Weights of a small GPT-style language model, trained from scratch on English Wikipedia: learned positions.
MLP neurons of a small language model. Each row is named by its layer, matrix (down: output weights) and neuron, and shows model dimensions 0-127. Each number is 128 + 32 x the weight over its row's rms, rounded and kept within 0 to 255. Numbers have three digits each.
A block is one neuron, or neurons of one layer that tend to fire together. After each block is what it responds to, as a language model described it from the Wikipedia text at the highest values.

L5.down1453:165146135164083189129141120081056094150145106095103161092144128148155111131132164106145080136103196139095112119129092152136098101147128194126123141198147131202105107073097146098193172064146110080154155134111157121125107139142107112100163141120112121160110106162158109133092098134135136146227064120124080117151087145135130118182127171108073104114121181100184057125171146132136129167142
Fires on the == markers that open or close Wikipedia section headings (==Life==, ==Early life==) and on the leading digits of years, as in in 17|35, (18|49, 195|8.

L5.down167:157132088114120137099151133115098107081115110174111143154129160097147150120121116176104186138116135114119197100087119120170186138073128080145161147123151144135131140140064118093078139085190160147108155155110142163100072073103141138148131093173144105092160124133133135151182120163171126141158173145126117078130137126098132121089121139098172090133168160078136095120081135121152128068138
Sentence-final periods, often fused with the preceding word piece (e.g. ")." "ies." "8."), before a new sentence or line; also "as" and "by:" in cast and credit lists.

L2.down627:094091128172099147105107143094108159169096129158199107095164146080150122071118079061115088119124145134144116092099164123146140123111138113171112154163110132120139062131182116166101118136164101096130121133121114134064139113145116146123115100049136144102092080129151176108130114115161103100134124144149145092131112153085099113167159100111178161106141166124130135122121099199114134145163
L2.down992:109178111114154149123117074075103104094138164096104171076146157124104076152117098128109081066077112095140125133133174081176142116124119137162058142143168127125105140171143143078089124105130102128113125118219150116069174089093149152126161125084111100115097086146160142080161071169178131103138117099055097117087155148175181132104132108136103131113093122117173064090113122150108063161071
L2.down1092:108129109147080201128153121144203124122152085180135152100127090111104166111132161126169116173096117117105120112130146192114139139159166132135220127179157122052169149132132127151090123099116137134141097123144123122186127108170175076151113066145119138106133091118132146148073107127157151113168112145168074112134124153179145083155113101130115139123164104196137107181089172110159131147094
L2.down1292:096137177107088148115117110121160117052123116104152074137148144108152131182079164119067140137093175128131156107128131134088184093151100113162153106165143145034139101051167140146073156124145134112146147132071149132150120149077177137141127114115085119145135124144137188114073095143166158085160054106159115071049111162123137137144073179111175143134122152126093144031081127140171121121131
Function words, punctuation or word-piece continuations right after an acronym, code or technical noun phrase, such as "KEGG:", "OSTF-1 could", "WSA has", "Th|ail|and".

L3.down187:153111122080143128097151173163142066081120100138142130095123117151132194140112151135139125172129117111119198138128092115138119100097191137109109105078074097155164154159112123151134149115138151107126087148135115111152139108145112139181121119117113120208164147144129082133178141196117127181131118098175127090119104164120133131102225145118114164150175202112095129133122175164110150108149
L3.down673:127151136137104142108154137062167094098115126162070095082124113171210110073088117086199061155197110110089183124168119145086164170179168174166155082140096149184121125081124134180155124129125108127092209114101097151176131128087196152164127153128080076113105116094073083117170116145127135150125101159089131137164106136142093140093154064123179174133132115146130112142122183131112181088059
L3.down796:173132156118138096088150143139184139133194144148119135135117142089135101081107159109143151120071115186161158112143181103113125191152143075160142173107150159096178133149119148087089108057126130141106085112164154190075197134122124154158151140101153155157164145172094133136143120161147155131086134118105119098133097089130128161129142117138108139076085134178111138116064086087143064148114
L3.down848:142118132162120129153192151125074159195082122109112114065124119151167122077123118153049075128110186166138147160153111152093158170080128137176189153085122123098203045164115225143097125170162124122147184197140153121113104112089154191055094107075157105115131118149153156110250114124150117114216106129096162139173078085135157160188034142106103167172132148159105104144118150126092131185186
Ordinal and sequence words, mostly first, also second, final, last, 1st, 3rd, after the or a possessive, as in first round.

L3.down217:107124198157107109188103137151138152098120087155128139080102088134092123097122094071177078115095148142120161103130132108119130137139132132090100067092095162091112147155112172167116077167212117166132083100088166160085157135094142104107152126141113132114149145150147063143150121111141177129114116098080104148080069127122125133116132089181168105069114174093156158120121205137177100122085
L3.down852:112102160146056118135130146113144116121182109166145165087098126145102148137110069143157094174063097129195206105059135140062136084132186112150110131158125117135114118174133136131098122160146096171104138110105117125106098092069113156103144109113189048160141159115069073132159132130154093131121098133161141132106121150124193110148122100152169101146097152184137115120157165077136111103154
L3.down886:138145126138116121086073166119128099114116080168130090145175113108106197197142072202153166139154109081178164117137133113129113065090132124134105160112179143140133110106083148134109061194166112154119097131116137132090090116218133100189172108068101113084125087134089138075131134170073118101112169111129102156145168130148173172078074098136141123170135207129138183136089080130147172084153
L3.down1184:079123112126104106141100152175187125160168141088181106068120114116168125136185098144170119135112070086098152194070161131124091138177106103105098080081127136158133068173127106081176142164139138148152165186092088087098109106106109085144151126152102090150162142115192121130151150131188072115087126099175080089086112135123171088126157113119082108192086167067179138163118130133036118113133
Single-letter or short word-piece tokens inside transliterated or non-English proper names, often in tables, e.g. Zaporizhz-h-ia, Lyz-h-yn, Ishizuk-a.

L3.down354:145057139080142104130181122077131135101168108114088126114109196083171101146132102205147143079088088168122098181125090130129131085090145158111093141110199120141141106128127104115099138163135147107080161187143123149136135124159142124109079166155076166131130150091158119160123149139149161094114139132068154111160103104101097094090146154118093079180116168141151138110075121105109161082126
L3.down516:092186139070157134119035119123050155098158143147121175180144197152133168080141076102138082130156080215178094079124131097145178153129183143133079126148150079151147099185129149183193115159123162141123135168128193149132176123146081110150113154125116087130124179120067098098141130104129181036114168146114180152166161146099163118107121155087099149103145106155111145132113127083169124096134
L3.down542:137159123143153141147113127178154138138150200160089145095117057159122167136137133104064176140097123108130163126113127081150116169066143133053153129160184114108081129142102118136128086118128106081136159111089094141108104132105100111115172119097089190149177149096085109120175138075114125105098117167111121144107181085152120144149119095120156138069130116116126149084195129198151114130118
L3.down1032:128097124109099144131146147147207137135153142124109140063134081147115139137123104124156119045111186138048094132109117111172072091161144123181132177190174161139099120094134146122133086057110100095102090166117161095173130149100097074172093137141102115104095145119111137140176189143094173157131180090149140127135146128130100129186100140113178106140107162154139112177079085140115163108116
Nouns naming the kind of work or event being described, usually right after "the" or "an", like film, album, show, Battle; also scattered word pieces and table cells.

L2.down214:130149187151130122080136139113133151110185089079171065096097119199147064175102085137145110149145111093170149141101123123128135114142117142143093151166109087110129163097139124104095128133058124170114143159162054079119135153138200110084135133103141160033097119141164135065102090133183166146073123176117144093090092122122157135116129127140107134122178084182125155110122197098179105078166
L2.down869:114149117132121150136085123089111139141119142116165147140081038141110110129164092152155117133124102136084070115124190169153116126174101025147165092168131206116090122146158149143117131093105134066213151109169119121106102137131103119133154134089072132108119144114157104135113167107194115180140103096143194132167103097152109159104175109166133094126092141146101153183193088096133119165117
L2.down1160:128105145106144140149151129090120159159138082088148112159119164159067117136149182136085255088107088159097144135117192138148146145133139095142101103185147139131084087083167138172142142105177174122159108179120100122179057136103129196119099139149104155150125117110185138130149064126111156116095138135144095156137090071118098161170120166132094167140110103181170173165080108086120105162147
L2.down1311:097104106125126075176093158109145110101158089107125091117171080079117142120094162130158080125109126154120103123059123121095112205138104027138145105056133179091184140137088175139118114111065124120143137072154102119127105081092092158099150135137118164139085133142095123147101132130139094164144095132109182177135144134140129131173134133133115091113104164159110153192127047133164119206159
Opening words of wiki table cells, chiefly the "Team" column header after "|" in sports standings, plus "Title" and "Pos" headers and word-start fragments like "De" and "ren".

L5.down170:154120181102156107114155075128112140199133121073155164155143134127173136149074084127126121139118111123129094092126120155112176126127126145098108122174108076174126155180142142170152108143165134147099084128114126098152114140117122102161107108091144136142165116064213161130092128146168112096163107150100150183162108069124126093161153102044118107163155073079198133136112146136090071149156
Word-opening fragments, mostly capital T, that begin a word split into several pieces, often foreign names or places: T in Tunisian, Tonga, Tel Aviv, Ting.

L2.down411:116193150171137104170114121109156130165112116153145091172147143126096110120114162133158146100190092166087171110108190139184181106156118115161101116170087058111077157151132115196148109083194118152144098119085164147145167103103117120141110103147074198078189140158132103153162143111071192110147191161098126116134154120115123114095088100129114132103126116170115139186133138187193199050124
L2.down644:158119139135082082131173134141155135139097042084076155213088153122140107077122104180140163116103077107121211140122148107142173120073127121144131162122112121148076136162102123124148157109087110143117110080124146147184163104164092069223100100087118116156140109120103067152095131054121145104136115152168127117157126153142139143133066206095180120160132165156098140139175171143132168102112
L2.down707:051134172115171094118115139199127143158103148123070082177099173133085185111136141098091109066141105079152145111124179142114133167117141108157115150189143142098140084173121109133148133132151159099130136078112159105126150133099113117171099141130111139080122119146177132126094163142147049079171121144076104126137131197108121089124071162127144158092148188124113120131176171129128119107084
L2.down1301:109203139094110078126124147086114175150125147103152217128104163142123106135128132118124129075191104067153116127093116122156127143141180092145086091101140100152120082059099136170128083130142115180132112113121087133096169094129143114132155147116126104102111090175120106080135195128113174121119112097087119158117103185119110142117128165151165172156169118164105089095142065138176160090080
A lone first-letter token of a word split into pieces, usually T or t, often right after an opening parenthesis: (T·HA), (T·ed King), T·aking.

L2.down89:123089142146129129160094136154165159096163064147099123201071138159094123109109154176114167109148078156116111136157079097107052156156133151120206125078086150121108143084142119155130181165191132117127113107074145163140137119110140117142159116089140111127156099141152051113149177202143126102107169095085138172082085153173143141107094148099140134138127121103062150200126116175158147103126
L2.down625:094107168103112143161153126135158055139087093116138076116130138147122151139183092099107109097149140129096143130133099157108155136142148159174134158107142154102178104157061135135152099089155145163095116108088129084144130120156087079143110092186088129113135144089129143115102138107089123098158157165092099096105139106097185134126120126106210174195093102157186152111157103158095138201123
L2.down851:124167152085134129162086173102187089138126140122112166106134141153076114253114071104098091157137149151081167070152095186124123064147081072118115109140145152133141167119146081181126113121132132124216123164093139126081103136107192153124121096157099136116147152084138121108094110113115160109143147115115139184185123162131208124179092135099185176143130098115154112191127072071151116132070
L2.down888:162135119176156149130185155142115134184185080084081167088149114135182156150137107107084138128168167114163105174126111144199129163152148168171135098110200122122128142084103137180122137169142146182125077104111137113079187145168182100113053112134135111059133169160161033133206100124109146140146177088132099137172184139119170106120071124114104129128192147144166112109149117155118086123156
Tokens just before or after a number: equals signs in formulas, unit words after measurements like cm long or 4 seconds, of before a value, ordinals like 368th, third.

L2.down998:102134080137176084126082153168105171117132202062103111116118131094111133207075152096110134170135137140073255150162120160167138121139092107118122196121086144157098107164188129114153133164137176108140104134154051123130069144109080122090144118104090130077120079160167089096167118182135097107129146082078100122184161146129134125101122104156123092066133146086139126168087116177169130185128
L2.down1179:069150076175125135154064138101107073107131096183133068090104116109133136105152128140146124122145128154154154146083125150145131115124205077180146135159125143132141121150112140169160120150135157107107116122129103130106172083139143141156095144116165144102125068148128127159130138104074043147211181136090099178163160148106180123172064149111168132158177149133118096116120145126144159144088
L2.down1259:122159099133103113151130164102106157101116057181127137095113181110085097070169138113146158146088128088177146142077044124151129137077132108139113110180126124176110143134109162078142157125158110129126109139126177125151139133142141227170129126122135117156087130069138172127122116128082057134155194128134106126123141148114172170155094124112175140151172129078182088147106127125191174117070
L2.down1391:134145158069157127172183121126097157157151147094174095104114124117100137152160141117183103120134146181141074181107120145088103137202126094137093130019126227107122110079132159124142141105119095102063097183144142112110132126137160126165114163171109167145096163153116081140140131153155190192104138145115126148152117148048089083086137152132067164060116166131108146124109107122076153132155
Periods (sometimes with word endings like s., ed.) and question marks ending long sentences, occasionally a mid-sentence "(" or "and" after a clause, such as "waterways.", "millet.", "happy?".

L5.down1073:062111154134169157125145099107075074129086148126157119143148146177148119161096167106071140137150139113133195109068080063127135139127132091153148109101110125116158100084120119145081105155185099145186106168145033168154083160138132091137120137126117150141159190062155118108122152156158093124156134121163152105182123109090109129127157098095138157146126117135138101121139174109087093128098
Number tokens and pieces of numbers that give counts or amounts (15,000 hours, 2,500, 13 assists), plus quantifiers such as many, some, other, several.

L3.down285:097165161109088120094162146135124139119149114111115137144067128138173094110062179068154112118214127082174133142121157092136112107120186161084127187131136127129165142133104110190087180127127136130148116129135066166209090133153113064147132107142124094088134129156168164161131109107114092117154133070110111150125110110130138103169144120143133157188147162146110086143178156154142162169125
L3.down395:133150135068103132076095138145195134133127147143103139176072178101121117096160113126057090133084158077121201099131137146137133120152129189153099116179120072062144133143142086113122150161152149127158190114064128121154101147126099147090189123134122152157090146101201190086133136114120120118115127120131177174111136096116159104091111153113123203113124097210051066114154104117110138143145
L3.down724:097118184126105116113134142139152134128112121108130162159118120206101089070107166105130103125122135083209103065111134141158085128112209167132164165135086106142133080054175117136087130130130170139156128056121092187121178120133197112106117126123082076122112144163149139128131129079099039161141121110146118162154136140093141138104115067122189152153155136111144135239149167091158136120090
L3.down835:111114094177141151121136167178118135135114072095100152128178113139125173155124189078160050159152134150132152085065177102091157092117107178144116163123141127182139114083111170181140158114083108083100171137084078072143121055105109129110166144072167133126087163149069116134137098127150126129092151107155083127126137148094132160176162132108082163130141145116080144092119112108192130111119
First word of a new sentence or paragraph, mostly a preposition or connective opening an adverbial phrase, such as In, At, As, During.

L3.down365:097117141110185149125098140129103060127082074148124125127145125150167143046129115108137092172127122156110102141139130060123158172131167132152183175186149117109160130133157056121152117091128097160114104153119177101145161128132168135125096103161160113116095087128141158100151117107104145134175121177146160105146137181139144141085112136106118134166138113109119129129143095058101129066076
L3.down612:127113128125136173071120122147136053137127104180147140159096130179120086056144110085085067181131144113133128133140160093172110151128158141126103137136088098152150098136172091116146089218117116173125177144177144131118148190144088142113180122137123132082114146141116096091113134127128106152127099195101174133118138168114133142093126155143120147095161131064146115135115114135140119087074
L3.down819:076116150102119158154149134132079113166140068104114099074129132138136182121145131116108115163092109138166129115161155090104174134138160205121180035156172060159120136112139186108136133087109125102130113080099127116156098150102139151132124128121119113128162130123129166078107100162146197117126158145085116159106105118127160142134106103120088145203144101174097098158202167134134108131177
L3.down1404:127158185116208159178146070098048083129115117116107153144130114174096160114124137046119099121173158128137106109119164021172158143136195145135140146165151147178153118075145165136166121134142139096130128138127140177092166121094155159122123166165143138128161092150143130131093089118131161167159157114133123159102116135122134106063075140172119151105093092114145122140134096141154148117123
First column-header words in wiki-style pipe tables, right after the opening pipe, such as Party, Title, Team, Year; weaker on odd word fragments in prose.

L5.down97:138170105147110185093091080097143139118071129120143089129148102118092102104114129055090152160104131149096217073133129110092097139123115157136134150112123155144192136132119112108173151128108076126186143166092164226099070138105126173114101185122102129183102096133149217165120190194081116145181170143063184132142095122109134122152146107141123122096161130109112142147124135196152090114126
First sub-word pieces of split words, such as res(ilience), im(age), trans(ition), He(alth), plus standalone he/He and was.

L3.down554:149164091168080117150175106104139114128129113133129139092188151139139075183164196142100144120114144087022132086194164114123154102123156202172040132075126086181169150140150127159166091172163123146115176158115080145153160162120126137158130134140087171194163169116075142125172103161157156103118191077194174129122139128168120096168160119140097184103099105114073114126125115074134111077123
L3.down633:149154140122159113131201132096127108157109140098188088178123123162104225089149136112134150144111211065152145138093100091190115187099096093116032162189147136107164128155186077098067095148095163120124099107128159184153124107117122162088142099105094103088172132130146177132128131113082156158121081123140064118090074112124153165090074171137080102072178151091155124120089166128125107170141
L3.down721:166142096203144108102119097132089105193153200144109122094089156124086145141063180107134140047119095097132153105139145132154117154086116121151125109180139150102070106117166148049189145142164146145144165127119137095196157103139170117089134114187117138074164149160095111170098118118092129131131151166095101123107097106163127093126146136124164109117148146151095136182118089177119102102074
L3.down798:093102140131170113162116164185157131106144127119147118087111078101156188120107135105103155064155164196079111137094089196163086134126125162119102070085084138105167168110151158140103096137153162135130163143126072138100164158116143141111160130122182063109178172176194176149088152121124152124161126105126115137154127118174089151170149162097157173199114144074082074131115091121161171160210
Single-letter word-start tokens, mostly F or W (sometimes T), split off from the rest of a word, e.g. F-unding, w-ide, W-oman's, F-riendly.

L5.down650:182090118218141187176178129138163143176157138143103125127053155129098131154096138185046107150164134077123123112096186117137156097077089128106098103076103111163100142109121182165097152158124144090151171161113134113124147147188091071111134194121080174126122067130143070074114149165151092116151091101152102097126129095092150142139118165108075084079153203133094151168155075156140166155121
Tokens starting column headers in wiki table header rows, like Source, Pos, Party, Time, and the | pipes between them; rarely, mid-word tokens in prose.

L2.down503:100084181160091079150143104090124138088108135106171111127116139119145054193137089084186146089123152108147091172168131076100088144114122126111080094194141119117130066124121111128092146102165154088146138125077163115074132084113179103152157126072088128154072162106107193115119150124130113097113101161146140127187181091156152172033149234113134111137117092102091134187175083108102174104206
L2.down1266:058117195123073115131163121095066064121141115141103159095070172120108116186133133084106117065081159146197146123103202137110212139113119153122160105143115151166166084061116131056130159081132181138164170099111119158115162201140133112083133168131172164117155133114153092166108125083174159121115101081077163110110101100143132113103130157140157174139129118114120147127086121093171103129149
L2.down1284:132186109111153105133114115142092147023093111112082064120097183105136111164133054171142137124114138119097153124162147121161122160128133198109119105105136119177110152123126122184140139127182106111141091125084146064120169148095134103174136171139063133107168117103161084134101148117135179176112141076125023124136179117120202107056131156111099160140134155111147160087100148091189147091122
L2.down1372:154170110175107105135157153125137088127137195097104165159079167102080131181106139153130132151107102144104126115133179204128134096083173122141138106137091085136158117080134061074071106101167124099155181117099108114161113119103159101109119134143143129125153139032175137133116133155154179079152151158161139102067099144104199114169128136129112121129158119111147086160070095138141141173120
Opening == or === heading markers at line start after a paragraph (== Career, ==Early life), plus weaker hits on table pipes, bullets and quotes.

L2.down434:127159195108117149072118108144093133107104119124125144104095150143178116058142161172094112127118145087142203158122096115115147136118127103150142059137085123114165064101118145151157136069113155075159084130097095143155132083138153108129111115139142138148159152117105060114162104146111160140138116135073124089066063154134132041160095106115123185140137113171140137155103158158137135076114
L2.down999:099119159107121146159131128126169126074078108172156132137201122098189124041126138142151131118153152161081118182065153132105200120149108114136133146124111116085110097106106097145157133142128149089128155118152149131149089120115091172064102137142106126128118133081103097146125099233115111159143158133161124102129104120045137107082140087058164182102106143174177082063117168099100148130151
L2.down1104:143166204184173156094064133118118138052171193149127061125139152140134145150124187133137103133077132189115138144123193119140124175093057189122129164093104137080132131155121121143136126070109107130169122095124122093137137120050142134109082170163157145144093115170081084116148081070124092161107147108134150157088112165120097089127126137152139101091159053119133159131115136067131079090158
L2.down1242:121175100165113115170143149149150076154154104180098114090110117190136119143108098135122143158104144109106119173113114142111127104122124133140153158111146076073123164097128095107117176075116061101119159088116148130252120148103153126163107115174154113131114112041136067058153130144159119136208149113148165102130135127115193134066131121113154121129135125126087083137092090119168119065104
Quantifier and relational words that open a set or contrast of several items, mostly both, plus all, between, many, such, including, other.

L3.down410:113093155105148089088180171088096067155109094079126138113141134115143140109047133145160073115130099183136180125080115154084161095128141102133149103117095136132119121183115084109127113117123162155152053103124205148150042148138084118161102106200149126127127178141040097139148100140188142156176134096109201110113159149112092155183168124141135134151163133052105138111092112130071104071088
L3.down572:190109166111108125104142150116131114154149110169092103121094193094119108108128088196120163103113157128188193120119031124182104077083141216105095127104109129173135150112082140111162148132172139105132087077117181120147120119153126146155170096117113139143152101119154119134100093147154034170147119099149078110139128127099148140116116125109078155116151146076170127107127108040116104100137
L3.down971:155156132112129143080114168123041096150140173143088128122116088171125102095108152173118095138127134128160185110182089127112108082140121142127154140142090143153110161109093102114130145107119118132164093096113168110121082084161128095131144136105191077068076122131148130114119097085186071117112096139111108080142150126142067138186103147161183150136146111136095154125152120030132174145087
L3.down1513:153051093121077055149114216082158161109135116153148081175070112155102140139158103160098107140130143146100164122082069133137117135131131113143141132134114150110121135128108056093110144119134158172110113136128149184129119164111118189146193119106174120147122157083133147110126134184169053145151120154119134127057162150097161103124154089127168105078149116143141133141052170117115083130158
Fires at ends of sentences or list items: final periods (Newport., war.), line breaks after a period, and table cell separators | after semicolons.

L2.down137:077117133155118104108137146147094112178099105185138125132158108098145165136112125140185150117152144145146113109097066125151124121153162118080130108150135098115093137123120153094128117199135164122137146134149116083132037118135093135072107107082108104102098189056185201092136170074137114145105115082117108139134160130130144189151140116119181107143162106112162102158169043125120133127138
L2.down412:168156108093134159152187071172127131112133181159153120184137153104130061172114160126103164087153122137135116147124130158099123131147128172042138135133164138140106118180145171141089153163147170123145119140129145089100077107149162087150107126139135155132072102169110081232119120170143139090091121128092123162130159152081147134075136139143088102136114169083146079127155085106126153130129
L2.down776:120133109124101117147191145076093115117131087156160098155154124090161152127169128107177153178163138132137138143098134101138123091116117066148127121110058058129084096138116147110156128103095100145140131125176166052157151141191076119040082151094165131138119126157155186160136096141191162148154122126116039130108110113108113161092121150140143134080134137067146164088180106142126159119029
L2.down908:069161136183139212115066120159117161162097158083089126119135158103104082097110116114093151126163139117166076112134070160192126103149170099087131112090115132107188105184130078121130134130107120148139138111122157138182191149145120072120130121129178080175120114134141204151077124135094120095118152121139240086121092118105102166138129092126133144116096139146110131159161146179102095140156
Final pieces of nouns, often abstract, usually after "the" and before "of", like reje-ction, found-ation, instr-ument, plus whole nouns such as fire, work, role.

L3.down437:120128130087145150117174143116135100123153138088121132085151136100157151109147125164135107183113113115128141117136118126116159176180155086127158102035174174141142140122072144083131135150140120143094116120069123150081121154188097178181155137142176122147136134124104075141136143124124075127091133111110073161190156098157146111139097165107163125177127167051104129071056108204110097071164
L3.down957:141148147085112152166128131063196098116140106119175086089090124168149110070106099142157129093166134107116159141159086072145121148120157153152127162122115101113151182102115110111149171160155113169120108135118185157124122102112094155133172139130145101070141139193158083096082125166081124188155139101126125096100101154114070114161149120109121120089100187132148177153140083088081120133076
L3.down1105:106126121147104131148147077162154141110144117137170115115057150112188124081138168147137139164150112150174209137142191149153153157137165074081108150100108159168128093116099131201103161143131103083157088140146125165149118120095107123094156120104126138103121094163153060143127079134127168130045102064120126138094114114105202128128083118155111101103119094167128091096159096110123114063188
L3.down1466:115066161112156125134140134126128110141132064108174084142124136088146138078069138080124088130070137123174037058141176111150115151121139121144134174119115113196091118107084117137122161158131152125099089085112117182129112129110094186078169118159191088148151137108105177154185097112150100122119116141113140084121093127123106165136105129149120110102075108093146116163087086168087132107156
The == or === markup opening a section heading at line start, and also closing it (==Career==, === Later events ===), in Wikipedia articles.

L3.down196:127089166121160138141121145117098159190101085098036107157118141138086111122094130143138086132141114121154127149135098096145134106118127105151149077158151133119145102163170146170162124142128149146071127149137100119112121118190100125144126109147124128134122144137117120128128116142131103127127158106135136154076117081153108117179086120089121115208163174083137072151114125162151138141106
L3.down500:125147136133123077106139130114127160101157115140164156140148135109073157155110104051108087127132128108105111097082115131156072111061119197172148110187133161114120082110138088155061101150150158171118179133166075212103096130123171105101142116115143137132096120113118099120087142065132146127104104165159116111147147126098147143088143101136156127106101132125127073173145107109145112125118
L3.down642:153095156116063098064072153109106110156131124085153152186067153126147103137099155078150171120138105111186019154151111146151103149098177113148094152102102129083146069089104117143143146154113134132177085130133132092086181159121103118140145138138136132173094162130133157143130123141192120119144152122123140066140145158118139170146143171140130135097125140123147124171176159101157082120129
L3.down1373:134142162134132141157161098156168177139136145130114121067169129101119179085097127105115108075153133149171108121097124137109109104123145078107170112122115132146142147162154104084095101124118139146113147119114147239097105141142095153123102146154157132091149110148059170177110162163174141139130113142093142137068120129044094116167177089208131096119101133108115143101072144181106111128095
Fires on the first digit token of numbers after about, on, placed or born, as in about 5,000, on 18 August, placed 11th, and on "of" after action nouns (the study of, election of).

L2.down73:099134126134150162149162143114165101060148204189087158168146145152146138150083125152130124101165101104147126119088126131146120102116116172160118115197183131171131131134153059125103108083157142099125178162148139113125126139131172167154149172170106076053149137144127126158083089114117081119083121130112090086113149110193179143073116173132143147122147138091131165040150210161110118109134
L2.down97:106130142097119133171130181161096090140136094154159097172151128179160076078097189158135097165147117119145165162098116120157103185175125155155124078126125169162170111129103136164140073147128124151134127189138178159164145153114119143198086099114174053161086140101114070136055137146095104130193152168149074133151139154187131096085160125166139222104129125129091117155131142108124178102162
L2.down199:094150156139162115191182114126168103131073120171103084185164138177123145051097093110120089107161105171094169110096124144116160081146154140151161174041118112123107214142183086079131101127061145139125117122104188232114083185131108112160124103180132126126104094113091132148156127111127095147097137132104150112096130115100131099135152084116184115148143110101103104161120132117086129111094
L2.down505:117129147149100097180173128077108129099140092111142184087107171119109088105146109156083214078125133087094139188118118121135170145073125160169140051107159154150198108132052153127079119138137153094101155231161141115151166119174096157109079146141108091129164124121131152128169145140140154194124102084078061119106100148164151127164089086123157135167153116115099140100118097145154157134174
First word of a new paragraph, sentence, table cell or section heading, mostly "The" right after a line break, also This, Total, headings.

L5.down812:133082100111119100148138177167156101110185143188045069116149154154143099121127107084110070144116189086102137151160163115141103147197116089137108137077148136117187116098147131053111148151132178094126094127166172108078156132122143148170135163077118077147120156135117176103136095129154128165188120124135093174111114167155124185139018121105118140134081160127128203079100103145155125131145
Final token completing a noun, often a suffix like -ment, -ation, -s, or whole nouns like information, version, station, usually before of/and/in.

L5.down1515:206145176175094167149100169064170117130162118166091131199114144108133091151126151135101050095162125097146137111131131106114125126096175106113132097169137146132151130099142143131137165122136180206108115185100074119151065125116067090142141113136094105220114101111155104164118146099097133137118126217164146120164170123132171105167109101193119102143175153079109099106143132200079153097154
The first token of a new sentence, heading, or table cell, mostly subject words like The, He, It, She, plus word-start pieces like Att, Re(cept).

L2.down292:174046161143082150105138154115099155159156118144103162108094078121104101135113117159131157182145092116061127067074159162089139103178133097135163143128176105103136124023124087108118135090073139182136200161166156135067136097053095100098135121178123139148121186105154147117101130174138169135172142191141064132076081176101124131151118086119113165134143156157153097136152108117144113140185
L2.down656:134077124164159145082166098174091156131162107154159132142164117164121098183132137127141144144164107122198147114154203173136118138141127140149113109124095149137097127122177102120107134102134128091179169144155173090172053101160121095068144123068098131083124056068141148175108147105071145090101149099187128144094098114121092196072163055123130165161143068087123163197139183118136107122126
L2.down692:143074109163129222153228097154160132151144105100100065157113164040116155136151099156142187121092087076172120179168174175140079046098161157131105134145159157149154138168138131144110170179078093091155135134079115111104133170113073129118116129070123205182108152065151131156105122173103091131157091130138069137107175080095106139126115160146095153144111154125152143127120117165153115147143
L2.down1489:049115165153092142124140190114102134177175126183154153122104131116111126149121132153117118164147140146143184065094099158166145155119133117070113112178078166123113161085136049128146127084138098155130132119126143110143092147127169156138173125124169104093142125142132104110149086076165111169081101143167106170117176121077154137139155145129114181082113082133135112156080137102173194128129
Mid-word pieces inside non-English proper names of people and places, often an h-digraph or syllable: Bh in Bhopal, the h in Akhundov, ash in Kobayashi.

L3.down373:087082091140148108136148100096079130119098172110100193098125115170082154094133100069113062111115122122108179175127167055147072140186135173133184119213159132121123123137131153173095096120114126168167183122128118195148194158104150102146107071178227096114099121145126095197101127097143174142175144159134130188137153129137128106117112179121105149160161175105119107090089130156157107160099
L3.down903:078111126086139125124076110114137098134107094146156151167082073076097080103111162141147138090137114130072131098167158131100143124138136144147174140106167138097114075083114120144158141129176103119180120131062150179181112051104123134159158153155099084163075076109115147091100142145132196113173099165111127151097195102114107093148095173139149151110165184108122140045147106167150180154139
L3.down1050:079124137106077051161122118128118144149127119133158151108104105086114119162170205136123136117146120149112153152103115076149110138161050125107135139194108118159102117134117131124109113108168156160143138150131130093186189104144136137201161094180101072169141083106140150084116136163160113135159127135161093168119095089128110136114143169136098104128176085128105156075145127158136144140131
L3.down1468:125152114101128155135091126156131086138106117112167085178102080070147214189152132063119162139164103139104092082088109139104126169068056136173116145132132161202131138137187130095106136185092150189165100124122131115110117091099147155152110147145120126137085138135130185118109086137109113137107067142113089200097073210122179135159110164144155120067134073104117131055126174132139147151182
Modal or auxiliary verbs (can, could, would, should, may) right after a subject noun phrase, before the main verb, as in "the network could use".